{
  "qk_norm": false,
  "attn_scale": 0.125,
  "bias": "qkv",
  "init_std_qkv": 0.0218,
  "optimizer": "adamw",
  "batch_tokens": 131072,
  "dataset": "wikipedia_en"
}
MLP neurons of a small language model. Each row is named by its layer, matrix (gate and up: input weights) and neuron, and shows model dimensions 288-351. Each number is 200 + 30 x the weight over its row's rms, rounded and kept within 0 to 999. A neuron's up and down rows have the sign that makes its largest values positive.
Before each neuron's rows, "fires after" lists the tokens most often just before its 100 highest values on Wikipedia text that the model never trained on.

fires after: " |", " U", "5", "3", "ru"
L3.gate1756,201,163,179,197,206,163,218,222,224,194,224,236,250,166,202,212,192,207,177,198,129,202,214,204,195,208,146,219,221,249,160,160,225,164,188,197,223,227,205,207,211,188,243,173,248,182,224,139,237,257,144,206,247,192,182,206,182,200,220,202,219,234,271,208
L3.up1756,174,243,216,215,242,142,165,207,213,203,212,204,197,247,180,178,148,197,184,176,197,200,153,217,168,257,195,184,196,198,204,199,198,199,192,199,170,173,173,141,195,172,234,186,206,199,174,203,209,206,161,147,154,230,243,188,201,200,200,197,214,222,233,205

fires after: " B", "B", " b", "N", "n"
L3.gate1274,212,174,193,120,165,165,194,165,196,140,199,180,205,197,179,208,184,155,239,157,238,276,163,216,225,214,163,265,200,225,209,205,219,190,216,224,192,140,216,172,215,202,224,146,155,221,184,264,192,236,145,142,161,176,149,245,194,191,207,223,229,182,216,124
L3.up1274,162,223,182,193,218,204,151,224,165,97,194,161,261,198,209,177,218,168,215,232,185,200,197,262,228,224,188,229,211,170,265,171,162,208,172,159,198,196,236,211,225,143,186,209,185,241,168,212,181,227,217,160,151,239,207,196,216,204,181,260,218,179,231,144

fires after: " his", "'", "s", " first", " His"
L3.gate1749,189,202,225,235,236,198,200,243,157,195,277,147,240,226,184,205,225,181,181,187,166,218,149,189,170,224,214,210,175,185,199,186,226,222,213,224,208,222,212,209,188,231,233,193,185,175,206,259,208,211,199,314,204,182,185,236,196,252,268,231,227,162,211,194
L3.up1749,151,214,180,207,201,145,214,168,237,222,123,152,256,173,221,187,198,213,210,201,168,191,208,172,220,227,209,204,200,170,211,205,213,258,266,219,257,252,177,174,219,210,189,190,215,183,193,217,174,212,195,219,197,234,183,173,227,214,184,214,201,193,178,187

fires after: " |"
L3.gate449,181,180,207,150,259,225,233,204,245,174,152,143,246,185,212,215,240,225,218,215,153,180,176,258,268,173,195,217,242,189,150,177,246,198,221,171,172,168,142,187,153,227,165,175,134,182,231,157,164,217,176,191,228,236,210,258,191,207,148,192,204,163,219,225
L3.up449,230,185,171,209,224,219,194,197,148,222,185,164,205,228,166,168,182,162,173,190,168,192,170,189,164,255,249,188,201,215,164,211,191,196,189,236,188,259,199,158,221,215,251,209,205,208,183,209,206,251,218,176,211,212,211,204,222,204,189,229,241,234,217,184

fires after: " ", "1", ":", "2", "9"
L6.gate164,205,213,210,177,219,215,229,226,200,207,212,212,206,235,241,214,223,206,198,181,215,166,184,192,227,244,144,203,206,210,203,172,203,169,196,226,249,223,204,201,218,181,205,206,234,265,228,208,160,219,225,186,203,286,165,238,215,227,206,250,193,208,196,197
L6.up164,176,224,150,153,213,209,212,235,210,188,201,225,217,218,176,203,224,173,260,160,217,178,214,196,192,159,146,217,173,170,232,192,186,213,224,174,236,182,217,178,213,195,191,185,209,233,185,211,224,196,216,201,203,155,154,200,183,151,173,139,186,176,193,144

fires after: "1", "7", "3", "4", "0", "5"
L3.gate1997,233,139,173,212,219,231,166,209,182,158,216,169,244,205,220,236,190,183,253,156,235,187,171,241,247,205,238,197,152,222,215,216,284,217,191,196,199,208,213,150,260,187,239,213,233,186,177,214,253,187,208,227,176,198,181,229,182,243,223,206,250,213,275,211
L3.up1997,208,190,223,226,239,213,207,180,182,184,243,189,195,202,175,201,217,226,242,202,197,194,215,201,202,215,183,237,180,151,186,217,236,182,175,170,212,216,191,194,140,190,210,215,206,211,221,211,226,197,209,155,173,239,128,189,172,261,240,189,206,182,207,204

fires after: " ", "1", " for"
L6.gate151,227,144,187,227,232,224,202,216,187,204,220,156,227,168,162,225,227,161,194,242,235,171,242,160,217,178,167,189,173,158,201,173,185,203,221,205,216,150,185,211,185,179,203,218,183,158,161,220,183,189,149,239,232,163,175,173,205,229,205,193,220,179,227,178
L6.up151,139,204,191,161,200,168,216,210,180,265,173,224,200,174,224,198,172,244,185,226,204,232,218,232,211,225,142,210,271,190,207,243,99,179,188,214,205,278,169,204,202,210,207,185,231,172,209,187,190,165,173,178,205,227,203,228,189,171,184,232,271,154,172,196

fires after: " the", " The", " its", "s", " ", " premiered"
L6.gate455,198,190,212,184,232,245,209,134,200,206,185,190,194,169,194,239,186,164,208,216,172,188,185,235,177,143,271,150,209,186,237,188,177,165,208,213,209,179,198,195,184,197,227,160,134,210,158,174,204,216,196,204,184,190,226,189,229,163,234,208,220,217,175,183
L6.up455,184,148,218,166,131,170,235,164,230,198,199,176,205,229,220,162,249,188,185,173,199,173,255,162,223,144,237,168,201,236,195,168,236,205,160,194,239,302,158,208,157,213,156,166,196,180,137,189,144,186,169,167,271,238,174,183,210,254,217,173,198,293,198,182

fires after: " ", "0", "-", "9", "2", ","
L3.gate1096,226,201,171,231,203,150,208,169,190,174,226,209,218,135,140,239,219,193,181,190,238,212,232,210,198,193,238,164,188,279,209,242,217,205,185,217,211,149,212,247,221,185,230,203,159,178,145,182,178,188,224,249,232,153,234,162,205,217,195,220,226,188,185,222
L3.up1096,186,243,173,195,201,247,189,174,173,191,183,253,213,192,199,208,199,211,248,205,214,193,253,243,236,273,217,197,209,201,181,186,213,183,177,147,183,226,212,176,164,158,162,209,199,212,196,222,257,173,178,202,199,216,157,212,227,213,233,190,176,216,239,161

fires after: " B", "B", "b", " b"
L3.gate588,192,213,240,243,140,169,176,189,143,172,227,184,215,232,169,219,187,184,179,135,169,149,184,139,230,228,208,249,136,249,218,236,210,196,199,237,191,222,222,185,225,179,183,151,230,159,217,220,185,222,169,182,187,190,152,205,211,182,183,250,268,169,237,166
L3.up588,221,234,193,184,185,206,179,176,235,192,182,97,144,202,216,213,174,181,202,203,207,172,160,186,239,239,204,191,179,165,190,190,230,204,221,199,199,188,205,197,229,167,141,181,142,186,190,217,232,223,236,224,196,231,213,201,214,178,207,211,215,207,198,243

fires after: "0", " the", "2", "9"
L6.gate587,186,151,231,222,220,237,189,190,247,146,209,182,187,135,246,234,227,184,230,206,210,205,199,292,203,188,211,193,252,228,236,206,174,193,220,216,237,156,256,259,271,212,238,188,235,204,183,175,229,248,227,224,238,193,192,194,216,176,279,186,258,206,230,202
L6.up587,251,200,185,165,223,211,176,195,157,165,176,212,226,211,186,214,244,154,224,225,196,202,189,164,169,236,241,161,215,229,220,202,219,194,191,191,185,202,223,220,167,216,136,186,173,213,229,208,222,234,211,212,232,170,179,204,240,209,185,136,225,178,174,184

fires after: "1", "-", " (", ",", "0"
L3.gate2163,174,180,177,193,210,215,216,154,182,175,217,187,230,208,181,225,235,137,162,178,225,201,236,226,179,191,252,166,201,191,238,179,186,233,208,210,192,182,142,253,235,137,170,197,190,203,134,166,139,184,211,174,182,208,169,248,196,196,241,226,194,260,282,200
L3.up2163,211,125,214,161,191,221,191,247,191,95,154,198,206,199,161,174,247,188,220,195,157,213,195,190,198,260,170,194,138,159,239,197,206,170,176,179,193,193,195,167,187,201,198,216,266,163,204,225,238,182,221,198,134,171,156,255,189,205,216,196,141,132,223,185

fires after: " ", ".", "2", "1", "3", " $"
L6.gate705,186,159,192,268,188,199,221,154,199,177,197,203,167,195,168,255,248,253,189,224,161,198,209,182,184,169,286,147,222,268,180,196,172,203,210,215,241,202,211,244,260,212,231,129,215,191,170,228,176,244,239,162,225,199,176,194,195,187,223,238,170,232,212,228
L6.up705,176,182,221,163,242,182,131,149,207,272,253,207,229,184,189,211,215,200,186,226,202,156,205,231,216,200,236,216,214,210,215,229,174,172,184,197,199,194,258,189,211,200,199,213,238,189,205,145,144,179,136,148,153,216,194,181,230,195,227,177,166,235,207,244

fires after: " ", "–", ":", "′", " ("
L3.gate1569,188,220,213,234,192,158,223,220,224,227,223,213,162,176,202,230,162,212,246,197,165,181,198,214,212,215,225,228,152,182,189,164,182,175,221,229,187,154,168,180,223,232,181,204,143,244,206,177,185,206,223,233,207,132,219,169,265,165,228,248,201,186,251,175
L3.up1569,174,217,171,195,275,218,136,259,220,222,188,207,178,201,246,219,143,146,247,163,197,224,213,191,247,162,240,193,184,216,192,244,174,193,193,220,191,164,161,186,202,221,161,217,232,186,161,240,232,162,223,229,145,183,202,153,249,206,186,181,157,262,168,169

fires after: " |", "1", "2", "3", "9", "4"
L3.gate895,225,247,151,166,244,145,138,235,199,102,219,160,117,264,171,199,245,153,201,250,241,196,170,191,206,238,195,209,134,232,252,209,240,194,199,222,198,202,182,153,205,159,233,208,277,164,194,174,273,179,207,184,171,173,198,238,188,201,182,199,223,194,220,227
L3.up895,204,163,191,186,185,211,160,271,204,153,229,183,245,144,185,193,298,190,230,210,245,199,218,230,263,237,206,230,140,185,259,221,196,217,184,184,202,155,190,194,187,204,228,247,205,177,195,166,231,206,204,226,186,160,212,227,139,245,175,212,205,189,195,209

fires after: ",", " that", "."
L3.gate1284,218,140,124,181,195,180,208,196,230,150,250,223,171,183,193,220,193,146,202,214,157,239,194,192,140,245,190,219,203,251,231,203,243,211,251,228,178,129,165,174,209,217,267,177,165,227,169,219,132,258,233,226,196,159,158,189,180,192,182,282,185,227,185,177
L3.up1284,187,263,159,157,211,164,220,206,205,178,233,217,187,242,202,168,239,173,219,195,175,265,176,198,211,221,201,201,220,175,225,203,212,262,232,156,159,189,197,189,157,248,186,234,198,228,203,210,175,224,225,236,212,187,177,204,207,148,226,244,196,180,181,219

fires after: "s", " his", " His", "'"
L3.gate353,225,209,220,227,231,192,226,211,181,198,170,159,237,164,215,207,261,219,185,149,130,207,231,214,160,185,205,221,217,175,203,125,208,251,213,185,257,215,173,188,204,150,157,207,194,205,199,160,213,252,207,200,230,207,184,205,231,224,200,237,211,178,193,217
L3.up353,204,228,224,195,187,161,159,145,177,160,192,144,190,196,219,241,149,200,209,149,157,184,223,245,186,226,222,179,248,174,180,214,213,233,213,212,204,221,239,194,247,197,223,230,197,199,197,235,195,241,213,196,152,251,193,229,245,232,220,200,178,200,211,206

fires after: " ", "1", " (", "5", ",", " and"
L6.gate2169,179,208,212,235,217,180,229,201,204,138,214,177,214,182,189,185,240,215,241,183,148,210,174,212,228,185,193,207,249,226,223,222,189,204,180,173,197,168,214,189,216,173,293,217,153,228,232,215,200,197,235,173,182,186,173,156,168,204,211,226,140,196,205,152
L6.up2169,215,204,194,209,187,232,208,203,253,248,180,236,246,172,134,207,186,226,164,180,169,220,197,178,192,195,204,233,187,221,200,203,174,192,142,245,217,188,202,208,230,174,199,196,184,188,184,184,182,225,220,250,206,254,147,194,226,176,256,234,176,214,146,176

fires after: ",", " that"
L3.gate1695,206,211,160,224,227,200,193,248,208,191,313,233,168,260,110,161,192,152,224,214,186,206,227,219,184,206,211,186,170,206,238,222,232,214,205,218,150,160,250,226,189,205,225,218,204,186,200,175,194,166,174,234,145,160,197,161,230,201,219,229,199,209,223,170
L3.up1695,145,194,217,242,218,231,189,199,170,153,224,227,274,190,196,159,211,166,175,234,212,209,161,215,190,262,173,232,215,201,213,177,199,168,196,194,149,193,182,241,194,222,206,201,245,174,179,137,241,158,169,182,216,227,196,254,182,151,224,252,212,199,203,189

fires after: "2", "1", "3", " L", "0"
L6.gate2050,179,166,207,191,196,135,198,236,181,133,202,174,182,206,217,158,250,172,249,223,211,203,155,185,198,240,177,229,167,255,236,175,246,170,203,213,213,165,238,191,232,187,206,207,221,245,187,222,240,199,213,283,140,157,174,171,168,184,178,186,164,206,239,120
L6.up2050,226,202,214,159,182,164,200,272,231,178,186,153,149,195,205,167,208,188,232,230,233,190,153,201,173,210,168,244,184,240,131,155,255,198,195,208,177,152,206,199,231,221,168,240,230,215,187,173,202,188,199,210,180,135,200,176,184,183,164,229,236,173,176,143

fires after: ",", " that", " when", " where", " "
L3.gate1785,172,177,197,204,233,174,202,168,196,179,287,179,213,214,187,202,212,227,219,169,222,235,239,263,264,174,227,215,212,185,267,214,202,251,183,148,206,140,182,217,196,236,241,205,201,228,184,224,169,239,245,219,229,145,162,178,260,130,182,240,216,175,212,153
L3.up1785,200,172,244,205,198,215,229,177,230,175,248,196,180,221,162,150,198,216,185,276,164,233,212,212,197,229,183,174,247,134,180,159,200,195,202,175,172,158,180,236,221,239,220,207,139,207,199,198,216,208,178,207,205,125,236,175,233,192,216,255,213,191,175,194

fires after: " |", " Car", " Sc", " P", ";", "Cont"
L3.gate732,187,176,215,184,203,142,186,217,186,186,195,166,229,192,226,231,242,261,214,200,201,200,161,194,284,201,205,171,190,287,196,187,210,174,179,147,163,197,216,182,163,205,167,185,181,170,178,219,161,248,208,175,241,243,209,223,197,155,203,192,192,194,203,232
L3.up732,214,250,200,151,230,212,189,174,174,207,159,208,225,263,233,214,204,215,219,248,205,190,176,224,141,216,235,200,209,200,181,172,184,185,228,192,232,255,138,240,189,252,229,202,191,204,210,201,222,194,180,194,232,187,208,235,226,187,184,205,149,142,161,219

fires after: " ", " Fl"
L3.gate1333,163,200,210,170,149,166,240,268,209,194,176,172,196,218,237,210,212,167,230,185,177,154,150,201,259,215,262,178,242,193,208,193,163,220,210,220,250,182,197,172,187,232,214,172,145,241,197,233,200,178,255,244,190,193,179,189,211,201,193,223,199,207,145,153
L3.up1333,190,230,138,168,232,190,198,192,195,220,207,179,175,175,220,195,189,207,197,151,222,187,245,183,205,204,219,240,199,231,244,201,162,228,191,226,188,194,216,186,222,218,208,204,148,177,162,183,259,240,235,184,239,193,207,238,194,179,197,156,168,210,216,193

fires after: " ", "1", "3", "4", "5", "2"
L6.gate1167,189,214,164,169,234,134,198,205,208,152,217,154,223,191,237,243,237,211,224,178,156,204,214,234,179,176,188,222,178,223,253,222,200,194,253,199,232,216,193,221,185,228,207,161,192,233,205,212,248,254,209,188,214,183,182,258,186,191,221,218,133,201,232,120
L6.up1167,236,216,256,222,130,202,223,227,254,227,157,164,257,278,250,129,198,195,237,159,191,135,178,191,168,151,207,207,171,204,232,248,164,186,188,242,239,224,212,189,255,258,181,198,163,182,128,142,206,199,220,168,206,203,250,215,241,205,226,209,172,212,164,199

fires after: "1", "0", " ", "9", "3", "8"
L6.gate882,207,186,203,199,161,193,198,237,210,203,205,265,204,186,182,233,232,227,207,240,141,175,229,216,205,172,210,242,147,186,174,244,226,209,212,169,223,183,120,168,181,166,221,168,174,179,254,224,180,219,210,219,243,157,181,230,187,181,165,214,217,229,220,132
L6.up882,175,232,209,192,170,216,185,210,195,230,233,234,189,217,211,217,169,280,192,176,190,199,216,163,230,198,197,220,219,142,183,258,153,179,167,222,179,157,154,187,171,217,202,210,201,143,198,175,188,142,207,229,200,162,209,195,205,239,123,202,270,191,218,195

fires after: "1", "2", "4", "3", " Episode", "7"
L3.gate1093,229,243,209,193,239,223,191,223,162,181,232,199,173,197,198,212,217,210,235,197,175,182,228,200,270,212,152,159,168,238,216,215,184,202,199,168,243,205,190,211,167,207,196,164,226,267,188,184,236,147,227,137,216,187,259,229,222,181,202,192,163,186,232,236
L3.up1093,212,202,110,200,233,209,195,210,204,167,177,233,209,192,196,207,213,247,198,170,226,159,185,231,203,214,186,252,248,273,243,182,192,172,206,235,177,237,202,207,226,234,187,134,201,190,150,173,213,236,212,233,176,220,206,234,158,236,170,188,209,177,217,217

fires after: "2", "1", "0", " years", "4", "3"
L3.gate1302,230,201,127,166,201,150,139,230,217,156,194,182,184,176,209,218,247,150,201,212,213,224,219,203,197,255,167,191,164,192,256,206,283,202,136,217,181,217,208,173,231,167,263,159,265,204,209,237,238,214,159,221,210,180,193,246,195,216,183,191,188,178,279,155
L3.up1302,237,200,206,125,200,191,136,262,221,147,182,187,164,214,148,195,215,169,172,203,231,185,205,159,200,249,161,193,179,188,232,190,237,187,171,240,172,207,181,151,215,194,226,170,250,215,190,178,224,181,169,205,219,211,179,183,254,164,243,157,210,194,251,197

fires after: " ", "0", "4", " |", "2", "1"
L6.gate854,220,245,129,228,219,124,153,197,194,179,230,196,183,169,214,242,231,179,228,180,205,238,164,154,232,222,212,229,134,180,179,182,239,200,199,161,160,151,139,165,150,203,219,169,244,236,125,225,201,211,168,164,180,181,150,185,142,189,245,189,184,211,198,195
L6.up854,164,224,195,149,181,148,197,147,177,185,218,199,238,186,224,188,189,209,205,201,231,236,211,210,230,230,148,239,194,112,198,193,202,160,171,195,205,211,169,213,190,181,183,241,215,223,191,198,190,162,192,169,253,205,183,180,119,219,200,208,205,153,171,241

fires after: "|", "-", " |", " ", ",", " ("
L6.gate294,172,235,179,216,276,173,222,206,244,173,223,188,169,216,221,210,139,188,267,174,182,208,223,186,235,157,269,203,148,200,215,196,193,209,191,178,214,169,142,158,203,228,228,245,204,165,173,184,192,212,178,213,132,142,181,221,158,185,189,220,170,193,192,188
L6.up294,183,166,191,165,174,211,194,173,275,223,202,216,212,219,234,197,232,186,226,210,203,196,216,218,220,177,190,202,164,223,211,153,171,200,156,254,220,250,157,223,212,235,204,219,176,190,158,207,200,218,136,184,248,161,174,186,190,213,206,216,205,143,240,173

fires after: "|", " ", "–", "\n"
L6.gate2281,163,183,246,231,134,168,154,166,283,184,204,177,226,181,136,164,211,218,167,218,192,247,257,244,223,236,261,189,186,235,164,181,170,163,216,254,243,193,191,166,168,181,217,184,146,229,164,197,186,182,220,218,228,146,195,215,178,168,190,193,191,143,206,211
L6.up2281,223,226,180,189,203,206,228,175,226,243,237,211,194,195,219,234,195,244,249,165,198,190,213,208,183,170,229,246,210,201,249,216,219,217,172,260,202,156,205,232,210,267,181,195,182,230,214,184,200,219,205,186,204,170,183,211,189,235,202,240,223,191,233,241

fires after: " a", "A", " A", "0", "M", " b"
L3.gate2211,244,223,202,221,162,215,190,191,159,132,212,148,225,221,208,186,206,176,215,214,233,239,194,260,258,224,168,173,188,168,256,179,215,199,215,168,200,154,181,228,212,166,202,161,222,179,202,180,194,206,237,178,148,220,147,166,208,190,184,232,239,214,209,221
L3.up2211,217,205,190,190,193,176,235,146,203,185,190,164,231,220,229,233,220,193,270,183,239,155,227,211,198,207,202,112,176,201,181,268,227,220,199,157,144,189,245,244,246,184,178,205,192,224,224,236,187,218,259,236,103,204,192,171,186,198,156,253,165,185,253,189

fires after: ",", ".", " (", " |"
L3.gate576,239,163,185,198,181,185,159,191,194,190,169,169,224,216,237,196,237,102,221,192,196,272,240,219,228,194,247,207,229,149,251,177,177,265,167,200,160,207,243,254,256,196,138,183,195,207,194,232,177,202,219,212,193,190,158,225,210,197,224,248,245,196,199,185
L3.up576,242,195,205,144,202,208,167,228,208,187,232,170,179,200,198,195,240,172,253,211,231,210,225,199,206,177,216,188,232,185,245,167,222,214,181,258,230,192,200,175,228,155,224,203,254,201,194,216,221,208,224,155,181,135,166,175,156,214,186,219,277,129,220,188

fires after: " the", " The", " his"
L6.gate388,220,192,190,241,250,252,192,196,188,206,222,238,187,184,187,179,184,158,186,163,200,185,159,189,187,223,202,197,177,279,179,181,199,218,231,189,249,222,181,174,215,184,213,155,200,194,178,225,208,260,243,209,152,153,240,227,210,181,150,218,195,251,189,233
L6.up388,237,225,211,222,260,246,189,228,161,202,190,196,228,159,249,217,158,198,180,185,233,181,173,190,171,173,169,126,202,260,163,177,269,229,183,186,209,144,214,209,223,157,170,215,189,193,204,227,198,173,187,237,201,186,223,142,235,228,197,207,213,169,215,169

fires after: " However", "2", "6", "0", "7", "4"
L3.gate1345,189,181,223,206,207,266,169,210,213,179,208,233,186,176,182,204,148,147,202,232,166,192,211,214,215,184,196,209,155,226,187,253,242,244,172,204,240,208,215,239,212,182,174,208,234,174,204,188,173,229,216,208,189,190,184,229,207,179,242,209,230,259,239,209
L3.up1345,197,187,134,239,243,222,174,185,203,172,196,239,175,142,229,234,172,186,187,238,204,191,238,161,204,199,244,158,257,261,229,204,229,229,236,257,147,211,191,218,203,156,199,209,194,219,183,204,185,213,235,203,187,145,207,223,122,203,200,210,220,152,272,193

fires after: "0", "1", "8", "9", "2", "7"
L3.gate1545,169,230,222,241,215,279,161,196,216,164,190,139,166,203,216,197,192,178,216,194,140,189,158,240,178,190,189,183,187,184,235,260,267,209,226,231,188,232,233,208,215,194,192,169,207,218,218,270,224,215,242,202,163,211,182,255,167,156,173,157,191,170,231,219
L3.up1545,213,198,216,222,196,215,207,187,155,158,202,166,232,79,215,228,234,245,280,228,227,181,203,206,221,199,199,181,195,225,179,197,221,191,243,214,195,159,193,223,172,174,193,205,195,178,218,175,202,168,219,277,182,156,224,225,212,228,228,189,217,206,211,213

fires after: " his", " the", "s", " her", " and", " their"
L6.gate1980,225,180,223,246,138,214,165,183,153,226,249,165,196,170,159,185,159,122,228,170,130,240,181,242,203,213,189,201,222,226,202,217,172,234,208,217,207,156,234,200,229,220,241,164,231,199,174,224,210,195,267,183,182,178,227,232,197,216,229,179,228,218,213,187
L6.up1980,239,190,181,219,227,215,196,178,221,185,149,245,224,227,238,228,204,190,204,157,245,243,243,158,281,172,181,178,193,218,139,116,215,249,183,208,255,219,202,235,229,216,189,207,239,220,129,228,202,219,223,200,258,204,250,184,219,205,176,245,259,223,234,169

fires after: "0", "5", "6", "2", "8", " Pl"
L3.gate261,217,188,216,211,166,240,171,188,222,210,134,160,195,130,221,196,182,189,196,232,174,204,188,198,169,214,181,199,203,241,254,231,281,233,215,220,138,236,211,232,211,177,181,157,164,159,206,228,203,250,207,263,221,218,168,254,167,195,190,225,190,201,215,214
L3.up261,235,189,227,195,220,189,163,252,180,212,234,161,177,178,192,195,232,235,188,224,210,189,184,177,185,204,161,171,177,217,234,201,223,200,168,202,195,183,216,181,210,254,188,209,249,212,189,237,202,214,188,192,197,211,234,233,226,184,180,158,238,189,220,190

fires after: "|", " H", "2"
L6.gate636,182,224,190,225,200,208,195,180,214,226,196,234,204,195,193,143,181,189,215,156,169,183,116,191,223,211,188,188,208,213,171,245,214,200,184,182,155,157,213,190,179,177,181,174,187,231,202,207,227,190,184,195,213,142,210,203,166,157,179,204,186,248,243,201
L6.up636,232,194,180,180,157,201,187,146,216,149,163,225,167,220,216,190,201,226,217,245,203,201,233,195,180,136,216,175,203,187,180,163,215,235,220,231,196,221,193,160,210,181,196,203,195,271,186,211,216,262,217,193,202,199,210,225,189,164,205,149,282,226,230,230

fires after: "2", "8", "4", "3", "5", "6"
L3.gate1523,224,128,192,183,193,155,168,233,198,170,196,179,231,167,217,214,260,202,187,184,221,231,184,194,206,205,173,207,149,196,261,212,204,170,169,149,201,190,248,170,160,184,181,202,194,210,156,203,212,231,182,200,198,195,226,228,212,146,225,208,202,171,213,198
L3.up1523,204,184,162,198,135,205,206,216,245,196,177,154,160,212,224,251,222,177,207,207,209,204,195,144,137,241,208,220,218,270,191,173,232,215,220,265,173,163,182,209,204,197,215,209,172,225,176,178,196,200,190,224,203,199,262,246,198,225,202,212,209,203,223,159

fires after: " a", " an", " An", "′", " A", " "
L6.gate1607,208,204,182,261,198,218,225,207,166,196,231,169,270,220,233,200,186,220,208,164,191,194,224,200,216,196,214,188,182,178,187,189,201,172,213,248,184,183,236,230,217,186,215,180,250,202,205,204,165,178,210,228,153,186,203,213,205,132,208,262,191,204,229,240
L6.up1607,265,151,203,297,171,139,235,211,148,200,238,174,236,203,175,196,184,208,195,155,179,231,226,194,166,234,195,158,195,207,181,175,176,226,209,197,174,160,185,241,256,158,215,216,207,169,212,231,222,169,226,176,153,179,176,203,205,215,239,188,206,218,180,201

fires after: "9", "0", "7", "1", "5", "8"
L6.gate899,221,181,202,213,212,209,223,174,198,159,193,191,142,170,200,238,255,205,168,196,163,167,202,246,209,204,254,185,165,215,244,218,226,201,159,227,227,215,164,258,239,142,191,229,208,199,173,210,219,182,230,240,210,194,210,255,190,174,213,229,201,207,253,188
L6.up899,187,149,183,199,195,202,240,142,215,156,171,191,226,226,203,169,229,178,239,206,186,211,247,190,198,190,228,197,163,225,144,159,268,178,162,180,212,206,171,202,170,190,204,200,205,198,171,185,220,171,223,167,163,225,196,260,198,161,146,177,218,126,238,242

fires after: "9", " ", "0", "–", "2", "1"
L6.gate1912,231,161,235,165,256,169,232,218,200,151,221,198,234,172,157,205,214,143,233,221,151,227,180,257,224,183,199,173,150,268,213,171,279,208,205,223,171,202,242,195,229,128,203,229,185,244,191,184,178,243,215,195,177,179,220,287,218,171,244,203,232,238,222,178
L6.up1912,177,181,186,191,222,188,211,176,186,157,187,193,234,150,198,164,267,187,232,156,229,212,217,208,246,228,152,211,185,216,195,225,179,194,191,221,216,166,179,178,190,179,223,222,197,270,228,223,207,159,188,138,219,209,199,254,254,191,209,168,223,165,247,207

fires after: ".", ":", "0", "3", "4", ","
L6.gate2085,234,181,180,225,206,153,190,247,174,158,195,216,162,151,115,215,190,200,196,187,191,155,211,217,187,136,165,145,124,171,213,159,251,161,224,173,203,224,163,148,220,209,220,218,166,220,209,212,196,187,209,176,213,189,250,257,217,187,173,205,184,239,240,147
L6.up2085,219,243,155,213,176,208,187,177,272,252,218,159,253,249,222,215,157,214,157,216,196,192,194,187,163,218,255,219,237,232,219,206,208,197,261,193,154,179,196,214,269,226,147,192,203,149,158,188,154,179,126,220,207,225,229,195,158,200,199,202,212,184,175,163

fires after: " ", " |"
L3.gate352,228,188,199,231,235,194,265,207,244,161,208,141,167,226,232,236,204,217,177,202,185,189,182,169,230,162,218,166,207,239,185,185,217,180,192,173,219,190,191,169,209,221,199,177,171,227,227,234,182,247,218,204,226,217,182,213,208,244,234,195,192,201,226,139
L3.up352,262,165,188,173,163,252,180,183,164,145,185,160,192,171,200,227,213,206,226,217,171,170,202,226,160,210,187,191,183,193,176,191,233,212,231,205,210,195,195,233,263,236,235,207,186,184,172,223,237,166,212,203,224,182,207,195,139,187,169,240,191,218,212,207

fires after: "2", "3", "0", "1", "6", "7"
L3.gate1819,205,202,190,209,190,189,191,221,205,166,217,127,166,223,188,207,205,203,221,198,192,193,208,229,220,219,206,171,121,224,246,217,220,187,182,183,226,169,235,196,178,190,177,246,223,201,267,231,154,180,197,235,187,227,194,256,177,206,214,165,227,177,237,196
L3.up1819,188,190,215,190,180,191,206,237,224,206,233,171,173,161,146,226,217,206,211,254,234,210,177,190,229,184,176,203,211,219,180,204,239,167,202,207,244,206,258,179,161,217,202,243,206,191,223,193,200,210,230,210,206,179,138,208,201,182,216,155,222,188,186,187